Part of a small language model's weights.
Training: a variant of Adam for these matrices, 444M tokens, 13563 steps.
MLP neurons of a small language model. Each row is named by its layer, matrix (gate and up: input weights) and neuron, and shows model dimensions 80-335. Each number is 128 + 24 x the weight over its row's rms, rounded and kept within 0 to 255. Numbers have three digits each. A neuron's up and down rows have the sign that makes its largest values positive.
After each neuron's rows, "fires on" lists the tokens most often at its 100 highest values on Wikipedia text that the model never trained on.

L3.gate140:150161173154100112160157124146153116114139128173153103119076136146137103122158106137124139097132183119139090110159133095146154102115103113097117118130149093111113111127158118102122134131136136125101145099110085139118138152150125100164145125141118057112093166171106084161144127158121131140149088141109143149126169118148095144146113139109108086184095091169102111157144153123108084118116133144087124075083080097150105148131133123137147112168104106109134124126090138128161118104112171085135150161103119072137102113143130165143102103160168135126105127074125143082115123161081125112119193081121124101155092135099117076143123122126129127123108090127133118123115113115144107115122128132134174095083133126131143116172152087091081126099142126113165115140106124140116139159168130
L3.up140:125127170119088117117141100162133154106128092123154149124099092120170105128152150107123128131112112129131128077113119169166138152129119185162169125155165165126125132098163119138140150137116123113129106142154131110116148126127143108170125160119116137132163154151111092154108152158155115108110124104099091134137153113151148132111107137105137142124094099126108141131092158129145108140115103085075154095145173122108117100131118113133116123122130172145151104093124113139143108146104139140160135158100099128139157154180157140097130145091148176108120127074113113142131110160151118167077154149144112127131158134144160114163109107147162106106139124132089112151139094153111165107097139164131129096137136144134140110121127152182128158144097140105153146145173119139129117103135132
fires on: " El", "U", " U", " War", " use"

L3.gate341:133168085100167138157091126083151139120155099116139167126148119108100117141157094120130148087147106171123123149142136124155148125135159113101130137144141151176128086138128134127140139112167123150112099134093100087163095109093132162106152144140110135172124119146120139128111131150111129113163159118107168091105160142119084145084117137126082131157123167147094161102124135155136140126135104120124135148087120079101151118084114144159142114148098176157118107134128105152134121126115151132138113158123120105141101168146153182113145140125105160151114094075099102164112110113163134063131138140125140172161118110126142132128132083127104148082109171142109136112131113147123129104103110138096160156133185114157150113125137084119164122098141127097117118114133145140090119164147142
L3.up341:124115129154089097118104114133161110106149153129110148147092132156098138160144138120119089106128144118162176108096095141125106182144159109138131110157145146098120122121110157157116133109145162133073141141118109102159135164109134133127092097133118160101139140103149119144151096108114125134194166177140125172160123130149159159142154159142150150158128161109096151133089108110167107106111133083108129068098136108093133127165109120108124156144106158126113147138102139129172129146092152136107159098155118131134133139170127136098137199122148150143158158145093116167099119111170125171133102144143117149111114102108104134124103105143160109102176112143109154095120115124131125115131118161109106152100162155065110116111139138117119132128140104086136097139111134123088140158136159
fires on: "ie", "i", "a", "c", "==\n\n", "t"

L3.gate549:101104116136148158149124144083179086106149102143124102091150107163123149088154140139152127118173151124181129183154116094154093124115180142115123119140112153082147117167137142145125112167096117120163136161155116142132143084129119096119126137107122090139105098120121122152120114092128119127145145132139131165171124131096185143128154156125118107112092139143164113149122148104099133108085186080106145078144190094127099169063142115122129161114127153147073130107069151144110107135156136123150165151142120137133113123145091111137149145128126126088171150132142164101146150159142138121115128113085183137110145118124114123106102170095134127121160126147104139090111107148121157117114130093149145162133107101094113144122124085167123140174137127160120068125148173109108116140107133
L3.up549:170165153113126132093147156069102093169133104127118101128149143146138112152145164113149125163110099107114094138165145165097125126091116126138163083157151124117124143118121143150174080160167143093150142154159096137109090107124119134142093130132094140147129184107142127172167144163135134150138109094155116119114129136174151142111115138129125101114126111140099110115134157109168097130136101102119117113119116138128097151096140136122129118123135140118078142121137117119160148167093116151124147088126086142179124108114141093105154094126172151143140119130139121169117126110129109142109138164146118126112159119113171154098124144155092139127112130113154168089121125094116113144091111118101132131139157110148115145093150128128083115128141126161128163138160143120123128165145169
fires on: " in", " In", "e", "In"

L3.gate10:111154165122122179157108108131143173160123130105098118123106130106108098139165093145138142133084130114086110161134132104114121108156122138108147107097116098160145138073101136114117146156076082123092119092107145112109163120141119137136144130128141140150121110157110108120116162142128116072134099117087090146113128108147104132143125155117083156123166127129093106114158132115123137122139109102161140159157130141067147171086088150141130161110069169161104088100157090139087092177138133159148146136122119130103139131145107118134093122123134148108137139107135113172164111142102095107134123139102097167124111135129170135106145112103157166159171104126185171113147173124155164171132134146133148129146143143137101114137095063108178143104166107133104091119105154090156096119142184
L3.up10:123127154147072147122139176137132119118145100154118179131124114130100102130099108179133132150135083140122141158181138163113140083127115110086109116125146119118118125130099157122110116161131111183129119141128145140164126147141097122157106110122146114100138082141144161104139133105125097137105140088087111113163116144092118139148116117098112073182130149130168150133102098115141113129156168123164126123143122122107104085116141118170153086153172154151182120148072126115140099124152111166095124140148112142136116079131167128129124085145146084125113101126131106164097174140111135109125136153124119162129115161108156167125163130144109116135132106113164097108112174107098130110110100105149140134102101134097139161183088159161101143147125143107083160142112114114104138122122093
fires on: " Pro", "-A", " My", "A", " Super"

L3.gate678:150156129107121126112124141117126136119125139140139063123160146110178123149109130106150131159133156095145121142110121143164106109109099146128124161137156135138143094138119103140141130110147123159145130095123131084117131082109169118117151127108145182112114083169160090126126162106123113153128110168178137139086143140112160147088141100117140148112082119138130145177153121136117103140148153153152123122081169130117115091146135128169144131116141140171160135117162175098124066148139151124121131118109171156139118149128125132139105126159118099107110111092168130122132129114091146138138137159142136144132118096164165109108150138119157152115129145133160122182123094092118108123144115120113112187162175160131101161147094134102173152146133119106129140128115133160098124140140107
L3.up678:094134125123137091160111084120113107105116133147114141127133168119138128135140136086123144134134128141117155173134162107146123093136112100149108159184099159110156146130144136129134158140133116176161145135181100120121157090127141100140161154126179086101167130099141146182157127160139112132106160147147098142108104155115115097123101137115122177133140104121098126134128131117158103088120116076100099089090181126145098110110142147108145147140139151161145127122082120120120158086154114120094129096184134148153135148103096139098108141121092134165138130118097106151130070101119107153167179145100097098131081112108154089114147106126082101092104091109114104143136152124142102143145084112128177125107130100132142132104137106143141185135138114125178159114097113126150169140116155
fires on: " ===\n\n", " ===\n", "|---|---|---|---|---|---|\n", "===\n"

L2.gate319:080125156153147126133142155105162127084128142144160103122107167143169088174146093168128109129080092135123161128097107117090148127136115117099138145128121157160144090151135127103144109137120089128138109097137120117090107117124156097139109162133113139133095071118095129117183123122145068149137149081135157144153138069081158103121136128149167166114148137151113144104111103150107098168146088098129130070143152130096130135104099082147147136130148128114142060105083126125094135141139157165147118118131116131170125115159101132137116180114108146121112094139128149118122114132122128124178153118122101110112156118136104155163148126140141142094089143101139129161094128108121141127155121106154114113093138148078127120128163168118136091113145102130112125108138137163136142135145127
L2.up319:159083116093118116110127153114135101122135159150126100107135101131156172138125103123115157138143128135118137166171113132145100132136098051127119090153106097139118133112117129182110149140096146159176118142130138150137122150129126133074103114124162189146172113115157101119109160118128136120133104179145148144140120139145151133114120178112093166144137150119092107082105105125123152121155089143130159136104099106134136149144137122142092090149140145149125128122132139147148123140163132158147107120134105102155116149089135134131140121114125126121174104093107115133123108147110162124075136147105159162104081213176116175110145151118154150128136115125110095121087144099111125108125138149121142081098107093096128124100152147160100149134116163116125088158162151137110154105095150
fires on: "-", "-f", "-w", "-P", "-t", "-s"

L3.gate198:136133152121142143098167116137108101125113120128105174142126145149125121130087093111123142154139090106116158107106160163145135161104134114122155102162149081120150123141126115155132176120134121117136160126172107144131104146147122108132097107126167152119128155162149140123096148132145118161143158121138158169148115136124163100099112078116143137094119152124144132129126127181099175164125114089143135103144131117141134121129099156129093136120126146089163149070100118137122128091123096114135142121112117114160110080124150145104107159130154143150165142093150126074139152124146156138091140137121177105157107122165125103150129107099157143160166122091081128084140110125138144161089089056151163140162146116137149136144085105128106170139162145103170129132134155108172126127142162
L3.up198:107069149140126109120103111111097101123130122153147118111085144121093129118129132144141084140132100168117110126125090095175149129119185124111178138175160095075131117077134143144132143155143131094138119129124084102123131177185139152095135104138097178109101126107128095145111142087071158108143144133150134104117127104103149154116133147152140160113125091145144147134119149090160151139121143126142117105139117137103130100163162122128167153149122159118130116088139097092147102125160089114109167124134128143154171130144089108114100145171137124135156143162125114150120141139173094135113094140101148113161173152108126115132151119124146099165148150139159116132104151150127142124149140141141118105138110183154096102125087109104127103137166117107145095093086096126130101096119157
fires on: " as", " its", " from", "16", "20", "19"

L2.gate512:119148130124132122154126118155151118152125132118119153158132126118122167111161125087144135166096140131145159109136079095165113104089160148124140145130120172080126148160086130123151140118137160187130090135153171108110165177156133119097118172100147164158150100138073095150144162121095140104118152133082105128108105093114115120115126090138188145121162083131131150137125165134184123118108144129104125091147124131122151168132121084122133119111126110158145113075081115152097210109089097164122181101100142159148122109161122108128118111104067112114130125151086130116104102081124170116099146124134133137106123142082127134121129106123134177132125123135157112189175105141160133142096131132133094124128130116128114142097092142146122161141157143122150169138148094117122110117129107
L2.up512:114138107122148178159120111104144152155116111135126083135096119140120144146144168113104120114090131113159151150127131115128108153119095120122109099068160169095140106150142169139108101133140121075138150110077099158105138156098130135150150111131153110119085106148156126119154096153118133121077138136161100112139125103177077097140115158073140113103140138149125115089100115149156090145114108150138088113093100129114097165102114163124104138114101118151130127135106106135132122149086106180129111104074154142115152144168112132106101108146126113109099120102160142157111160113148120168141094152087165110113137113103156105098156117124160096088116155125103096097152091122140110142105112107088182162136147112119115108122103116120144130049131130110095156131165166113136105136127099
fires on: " Pos", " Ar", " half", " end", " ent"

L2.gate159:102122165161146161125159100139099120143127148133105157093148139147109120100097121101158200114154108148169085163122139142156147154149100169131122164082119135104145124123118122184087163119115110118144148090134127133148113139151126104102151159141159166136123099128175144113119117092095154135120107092125110114157132116120128138123101137138144102085119122121092120137128167137098110176173110103114141119106107129138165103163105181141131123123117140129097140115092134117115133077135140143122114118154104159128124093112109091130141105152188128178122154123155115135098094145150158130117147087105150149134111157129095114119108144111163111142118123123106102159104156137116110115099159080093130130142082161136137146140111168109131114143177103138169146156122079143129132152088112
L2.up159:129101101117158110141140137164105112144165087163168127161119130146161092097124159151111140091141172150134143088091132157109169103156125146093135150119142137166110122177112099119159121085103150168103157154144105088119086102141161145144118140129118123135166157143111138159130119137122141119162136116118146063126131115099164144105102113172146115178149136098155132130140119127151108137118131139117126158108151105128130111097158142127112150125128137162143128166160153138120104098143117165150132095151145135145076118162123123117116120149150107131101105139158148110107158102078147103138130094149166138103109081129146097108104127143087149144150149135153154138108109182139120149136143134090134135155165145126140094105144087141118106116117129098131090139131092156086093162132163
fires on: "u", " Y", " Li", " Hu", "-"

L3.gate116:097135139170165091102144157104110094152129122128139143124097163095144162129116155150126167089157116149165178128102178154122073150121160145137134111160152153115137115183149111142148097142153134129185156107176170135147101163130143126142107112105120126116089143102135142164125154099170107112114080152140105123112115135162120099097107132104132170151108100137133139110143145164102143145153162148100108118114125146143128114141158132124115126157112156159097089149076111129100132160096156114105127134135152121163106083169102139084110161086118137095158122135157143105110110102121125153127145124123125139138139129136093171128145121123124193153088126135113096167159079099135121125117146129145083133135143087082100095152130152123148117099168146129128148121137127119150156128083152
L3.up116:141100113133117135114156096111151078099191089102158102150084146125176136141128113167110114144170077127133118126115158120159118143135119143151103140097168152136123130112148095148157133081131107150156105115112145149136090161169116147117135134118138150069162089113144137152127098115144124109152147111138126144103121153115107112135129145116139140169132151125186128136115096170150113100091137126128126124120151084118112124107151137168119176157132089098140131102142128099143104134127104098118168122079139129129147146158095133119078127150155118099154167104145180108118182101153134119170149112102140083140156130159104137168142128123103190123101124171148090122131152175132159126128181147160136128134155162142129098099120132116095124127131129069103136108131165101121125141101166
fires on: " To", "-", "á", " KOR", "ro", " And"

L3.gate804:150147127127142138125106147106138133107128138096116103119162154163150082097150101113101128139174087109097112077183142137106137087112124118162151136152100140163095097144147117138169119122111113146110137137050104140110084143140160153072151124114148105115115143131059154154117114142091107133108141117178190134089158156119105146137115116150161122150180117071163160096106145166123161100099116101120144117150183149122153139124187155133160102140165127160143129111169140116102136171165142133142120119113140128100141147103125122146106134126102094094188134146118108146131143150122123098147135156121138111090116151137136134131139113077102091096103096087108093112123122135118116119110126127157117136113134122117146133129145113168151083114174123104121140143139135124115119115135163
L3.up804:140148110102112128134147163171156109099129159112151183113116106084100120122124122099068156160111125096108116146155098106125074120092107128148126111147149129155079123137136152099154157142167109115158142165129135088112151151145128103139189143109107140138129178124129130114151124141103098140153154148148153141091152115134112134126145081132118158146200144128103169091127129116103135122087139128117151116087141137108125094131170130179143112116153130138148069158145113124099137141124160165151139100156126128100113138140100147147147148158136093152179144148135117161095153123114139118086137105106103112121127151118149112108134107109143139129145106160104146115165114082142124082106104117155105156115127151111168090061148112185149134121086161139140116127149136107166109116124147
fires on: " mon", " Mon", " Ne", " Gen"

L2.gate14:090120115109155127170176101128120108120104148107141165110167110111091115101073093171140138124092121140103117149130124125132150110152160146168117132105148143125126141110101118101120125152154119140105094164134149098137121155111181155105189136155150126118086129132129123150168139142127138105131112129130147134103145124127108131087110160164164104083149153140119085158137113174128094113160123110105120118142137139065094085164167125172124153172132148162107105148101093169166143103136146161152120109162133100147118144088098117120100165113111129130165097158112112126103111120133115149132089134128127144144134119096158168113092125136106164121116140128114147180129084099127169132147178111115089118127152161116104147111147162147142065105154077115137126119100091147147101080097101
L2.up14:138126136104171087111174108110191143105153122149152123118116115145147119159141140162144083138127161162127166084147076129131151097142117144107161107101170144090136164149132148124093101127148094131130115153128144136133103165127164138143130137140113141135133103145123155120099109131130102140166113118086100161095134127114166104134132121111104095104157166090135109135138101097117126101118101128162072113128117130128119133160137144150159089161182168140131137114179122131115149171095157136137119174140104100175173158099172121113116152170160101132163108126096094121168122139105111157145142159105125123125115135142152129127126129153104106115115088137130147135138090160137113118149126120122124081075127108103151123136168153118144105137143130143116145108146103102118147121084134
fires on: "ologist", " band", " species", " songs", " song"